config = dict(
    n_layer=15,
    d_model=320,
    n_head=5,
    n_kv_head=5,
    head_dim=64,
    d_mlp=1280,
    vocab_size=8192,
    activation='gelu',
    norm='layernorm',
    norm_place='pre',
    norm_eps=1e-05,
    positions='alibi',
    qk_norm=False,
    attn_scale=0.125,
    bias='qkv',
    tie_embeddings=True,
    parallel_block=False,
    init='normal',
    init_std_qkv=0.0332,
    init_std_o=0.0413,
    init_std_up=0.0476,
    init_std_down=0.0476,
    optimizer='muon_variant',
    lr=0.0108,
    lr_mult_qkv=0.4,
    beta1=0.95,
    lr_head=0.00489,
    warmup_steps=200,
    schedule='wsd',
    decay_fraction=1.0,
    decay_shape='linear',
    final_lr_fraction=0.0,
    batch_tokens=65536,
    seq_len=1024,
    doc_mask=True,
    train_tokens=428900000,
    steps=6545,
    dataset='wikipedia_en',
)
MLP neurons of a small language model. Each row is named by its layer, matrix (down: output weights) and neuron, and shows model dimensions 32-127. Each number is 500 + 40 x the weight over its row's rms, rounded and kept within 0 to 999. Numbers have three digits each.
Before each neuron's rows, "fires before" lists the tokens most often just after its 100 highest values on Wikipedia text that the model never trained on.

fires before: ".", "1", "2", "3", "0"
L7.down56:483468513587501464456549475538500476514512530493494557506531480500522483460493599497496503474494459406529582482470574509463468474492483497529534474477466525490505496553498546539573483507549429446527453550482473469524549458455504544426484500527506502605502401409565494486499517455591485514

fires before: "3", "4", "2"
L10.down725:548506512485464470525452471531533513525484484477509477523573483539454475476555498490491467525550457470467589389472566506498487528530451613442568487459467470466506484481503416547480492480549545506464450442593486468463487444465525419503599503428492514458523502559562545481437509523527532407

fires before: "1", "2", "3", "9", "7", "4"
L11.down885:550509501486546493530522534464566535493510486449469495444508549477411490550452452559496523496578473453500509528457484476568475505516565545498525509484559557521479555480450492497534435429511507523447533484537470512448486548509518499490491512456491515431456491463529536552501548472496426525

fires before: "2", "1", "3", "6", "5", " |"
L9.down1194:468474516524514501562587498579480515532487504539581551488471466564556527469536517515415472467531489485553466479479520544449500517530491439487520504484545522483497486464476430439527513571465485504490471551554524476577430586456563505530521505522528461479455496466484507528455508416542541556

fires before: " |", ":", ";", ".", "0", "-"
L6.down458:445475494520446475554542546530513581536526491452509502520488529550480520449479456444524475565441506545520488462498494504554515454424502423533496427447432512586477473468510482474600440423502502477483494477487495428435477475502507421570469484502505510494558516400465527492475455512439516504

fires before: "0", "1", " |", "2", "3", "4"
L11.down254:485464499478536541553512478533482534485500507552576487529459472433491564516531453513456540465483508468486478467523506505436508538524458482455434491475504521489435509445499437446510536485487488499529446460488477552552415462581438485540513529496520440451442489464575522489485512530437395507

fires before: " ", "1", "2", "3", "0"
L2.down1274:525448560489504513533508480494468540529479505447465483554462440438529508438524488488533530434482514518482481474539485462472481512397458479457519552516432554507511501516497418414552518483480457564452549496501563522572495433485438524504411489453519545415475537478520512491480515492519512527

fires before: "9", "0", " |", "3"
L7.down41:452510474480494482523555564509497472482510538447578503472510478518558488424552490433460456468488525594517484607515495459514540526560451540473469516491413534457390505449439463468523464489474508562537519515495436484493581631434554507551547498477492478472546456475449473515525435524420530478

fires before: " of", ","
L9.down579:564495595483423496486499545493562499502481477552474459551457576400456536495500449492511602494504529458514533460503466475483514584479563560524570473498538593575556477551545456508522493518463434462540530543484569461523502466493539586485442462460496543473467507482538510407560517496469488519

fires before: " |", ":", ".", " MA"
L9.down812:452527487523511526535580557442446490537538584451491482518491483470458486519490513455528471497473498512481504530500520426555456495466552541454463496534499542552539517524495457446499458410502515535478473489480421492490489591471574514458456448496500474423576488482513542486526469463446499523

fires before: " ", "0", "1", " |", "2"
L2.down388:571506524538520512518441455486493513508513454480485473461445493533516535436452551508498520397477555588449463448560502519561501492472461538519430448457480465593489508531502473497473547420402523507484474466521533458475511477512460520499478480496557488473523461515505480485516533524480513493

fires before: " of", "s", " to"
L7.down1210:531456510499481493495457520478583523434402520480458493457468549507532494530566545555497552463480548486508493497471440463574576512459550499491613506504515479466626482504570525506503537498559485492489493548437588468417523512523523500503451509461521473453499506507450515508574459477421484454

fires before: "\n", "1", "7", "9", "8", "=="
L7.down1076:529553507504482525537477520462512552493520557504553413521454494477533498558523527498420620502427463524487405528560468540479514511459580502491476505536556478491548452514568491461430543488467521416504495542524509483481546537537493545552578465512464459448468519508522460524503451516475447503

fires before: "9", "8", "7", "6", "3"
L7.down1000:518521536574569549484441510541465474553494465473470522482571461495430551479488495478496499505611505518466540472519484502504573463536582566481546520489542551491548485456458561445471492482478482487474553426485562495544559539487481534472508536409414553518530528533549463482503491522517440491

fires before: "s", "ing"
L9.down190:510438491487492501515555462528377505480490505402532499542530511462531520481474535541507494546476513525540504485555432478432515455506561538519494526489434498539541471501489504536500542489517448518371524511431535486532516529484515445464463511499457477530478496416451443497440515517474485520

fires before: "2", "1", "9", "0", "8", " "
L2.down1173:513471480586480527529459472496491515473528487471525398447456525499463562502457550510487501505452515547460552486395456462453402515575543529458496492468507508562454446522406501472496518493487498479470540533475574512450545498440441525486410500459508527496459482440476421426503515516545523493

fires before: " to", ",", "s"
L9.down29:446404567514492489529458417563496503477563473512535443518512403493472575448531530523477517519507514459467507495527451500499438534485489488478541503430499466529543560427460447565516509531458475535482466552454467527522497612530459501454475482517470539472471526473519468490519481451544511511

fires before: "2", "1", "0", "ed"
L11.down219:531509496517505553549491469547507507417452473493523542435499490550526499476410479533473530526519514461474484580464552472514516536567485571465419447447528493500442627503551490515488556466507534475458482534626536509505513473447482478421400507552502515564516506538431510505574525469528472530

fires before: " ", " |", "2"
L2.down963:512504600511519434520500495484472448515528532536520573463480516513551528504481571567506571533531472474476476530450461553505479441494497499474530488453537475474472510531470463480420440510494482486508441519497576453531521503511539513488526452520460455463464473468462561593524434491548471490

fires before: "s"
L2.down606:569479472497455566554542446428487524455541613464427563586476557472499519533528465488531540511541474452486477528466551444536553463510441518477456424524484504521535590499517625488554484511441414495499490492531571495475441585482443479492533457502547496514527406554493527538596472531464483529

fires before: "7", "8"
L9.down848:513497582451457590552506525459568459530458505465492500461533473478565591461414493482461537403538485475481513519465528543459455508565513484508475467544458466497589481475477539497503570521504519443461504428467502515529548524477473567494440532478415572473434481501548529490540488503547441441

fires before: "9", "e", " Vice"
L10.down54:440505488449484496522423561485521434519489471463505481508537513521552488488518580456438542486580553524427474519553542462490550462515515520516496518514504443497510493484519499483544517497483519427513569425500467465430535541515495505489510539502432522465512509485589495550539480491545448477

fires before: "9", "1"
L11.down1010:488531506508478437480545490479517500489501477501451511504526437464544547423414464556467572522587542487411452541473464462438481501441516485466443490515485436553501586428515541507512426497500547512437521517464508463468545455525475528455523555466541482526522471524479482545527541521510501563

fires before: "3", "4", "5"
L9.down84:579598487464543502518423563476498478510519537439544476494623481490526510570536526478461546458482517490513538473464488437530480538589487499435495475484524489542529528478571459480537446463539526541500494429512544493601500527496509499528516494524496473386461529507578505456484545519504497479

fires before: "\n", " The", " In", " He"
L6.down898:510577496525483530485440458454474537474501470555470492496485508503475513498522504588478417536499476466477504422514558497450537560466551459449512485450449535498535553486542480526516492444542477496537508553544477481555479530490487495538504491436506445490470501505462593450476511530464422550

fires before: "1", "2", "3", "5", "9", "4"
L7.down1213:521466442562532444571537485521583541402464531494511511543537481548475504480548472513478467519400470538512462495475530426490503520488471471488594531549465530526488469574475534502543506453518476409538449472516503432547474552553502557508497500519518528504542468482528530488564466456498512530

fires before: " ", " |", ")", " ("
L10.down827:521458514456470504477454519517488531436447448559506460499414495585520481491497490456546550535555540548476462501481444485534489404471506458537475495480503451539541558511441491481520546478477549414549484538549531453398479483521421493542469512492468500428568492495442552535555499476486528558

fires before: "3", "4", "5"
L11.down1262:523513486439524445544585483572499523534450482491511443497542482469507554506434462498438483443423438475414521495498447478475496505504505558499500455479514516563497470555495451493446491561576508551480450368517559511501473559467541489565568472549548503487512546499523471488455546472541539420

fires before: "\n", ",", "---|---|---|---|", " the", " ("
L2.down628:509473538475489444598449464468485482482469481458540581478465510485554429435542495435489542517461511541464484521572433521520459415530548472526539514552480495490454506512474479480456490496432488464462454524525449468475505487518433521498443431567472476555476566429487486528411518534518532480

fires before: "9", " ", "0", "8", "1", "ry"
L2.down551:513454463513509543410458510489523501494406457504507552523532573466448544515490497524501585534471408501428537540479532511528479466467519414509508469543532499500495482514427493485605540438488448518529537440525561441462482471457485503501458451481511529542473440512538519529509569466517444452

fires before: "9", "5", "6", "ed", "1"
L7.down371:523506509511546413439456554497456488528519477444461566524505549512529475544501503453504489457473505460511458516496476469549552484585506548443545522467453474492486415487503502499484471504565562487465581531439524514523532447467491529489488469418463516511552365452566487458505550521471521555

fires before: "ed", "ing", "s"
L9.down1128:544419487532599572456468480491479554529473506466569550536467562449410510466457497518472459508475451471524495568496517483511573485428527531473477442526466445519433439448512535519495440447480450501430554533565516477469527568490475562501483456399478498515541491568438566538553487428475524560

fires before: " ", " |", ":", "8", "1"
L2.down125:513471558538475510506535452404437475536485514518557510535502478550508457503401477553538551474475483489558493518576529411528480511535547436493495438483500496552526540524522471512527524465518523501408530506491523466533532508492508525497568488508432485453509514505451545420564486486468531434

fires before: "1", "2", "5", "0", "4", "6"
L9.down192:443488540530552508493507551522489521490454484498581524538502512572550424557537526482489481514442546509551504465555471445513455461415472520577454469491473566503520460444512412509543450464533471500530486559504477457512489498516543467453609532502514574501414423546523596470507526441464513507

fires before: "\n", " He", " In"
L7.down663:483500550469519500565514474519519591475487476472522499510471504523504561526503544556489477513484485482481485475452569492520518518458518483481508480441449451497541580569517562555529498489510526499480482586443496562457442508467501483520536457490521435494473459419504569409393513561442484496

fires before: " ", "1", "2"
L2.down717:518471527512491534515497511447539479447493515530515485494546569492500504529466534494530493441478475490513466404549577527556544546502509459434654436453468540435513506498500458435530456515506485471522489484528503491484547547442537450485542513551403475540564478452476475452558470464535518432

fires before: "1", "2", "5", "0"
L2.down279:495563470475462499506526536438490503478529581484486498463430551459455495525463473508562526499494505481497539508548591527555446464478468495532570548449496521504486500470449521497536455565543440482511468494538534462442465470548496512515444469552459521547506506433508527480473469471564528502

fires before: "3", "0", "9", "1", "2"
L9.down1247:509496507500440479472475508496514447415481484509549563479451516537479462507500507434424573496509555563527478500539503502502512430477481401455567511445472514528428462539454453571432496491497531487518509405539459507430468464496484468463506514523527532499558470492517451470482519524482517488

fires before: " |", ".", " ", "%", "0"
L6.down136:543514467508470474492465486502436447507466486475529506448483570489553530457475595513496536457516487524470559562537553429519516554501440503488484566463529513455490502529466542591464479465510481488486465488487506500499512560508502524545543525556563454538481435517511476468490569485571480516

fires before: ",", "4", "3", "7"
L11.down770:514481440576493488488435482507614503493499504470566493520558467518520498473544508532500450516514478559545468452525516416490448463512463455578505552502505506503532537508472544484496548435505550521493499539571485524459491507445502467531422570444419519555442516500504512530484492490508520554

fires before: " |", "\n", " –", " and", " was", " as"
L9.down636:456541569480538489533423518498526474489505511469450506504484511500458474536554512495502432524548568482446499508523442462549498591580546457451519515510486442514496422501485450506493545552530465499490501443490439526503433493496461538537548497521557529543512551445491480552506502506495582429

fires before: "s"
L10.down929:516461515529456482483422446536457509569521542415525504522553475561483469479499518521517513534475493474457452503498470519463515517476469518504472523477520485549496581487483485549513528479547496424496505525558483462521543445472533482497378568513544571582492496481464512431498442520479540527

fires before: "9"
L7.down1130:488459460510449470452534537500507513476467489471540452570524452482524491465527564582479500518541512456592490566467397504447436526484488503470433565477520418573501501433524505516503547469491527518437464517475536538448612484511565473551501485557590453471553530526507485516492489469495551526

fires before: "9", "1", " the", "3", "2", "8"
L7.down798:481494508490569517509529494554518481517507507470463447587504457434443488477462507475531494567518488457499503474508558487452517511543503477516512463471486541513569461536536545448443513525467488528503478542505445556490501454419469468484493577433537535487493549534498417533500568566511525498

fires before: " |", ",", "\n", ";", " he"
L11.down505:446521475536534495487415453456505442523533525497524462483448483520467476437490451505548522580579552492461546597520524492482459533471469458472558521567548486500472528518541456504468524458462481524444484534514488505522525509477521552453492508503501449526502481524500534511444550531518589449

fires before: "s"
L9.down256:493450477558554503587448458406449539504493452470451507519508516453496489451431555550434539527468495535563568498515522457525539458435520549551460432435553442436499592443522499525509519521563498544501522484459521515498566486469446479494476476556497477515513496511385485535530585512445531501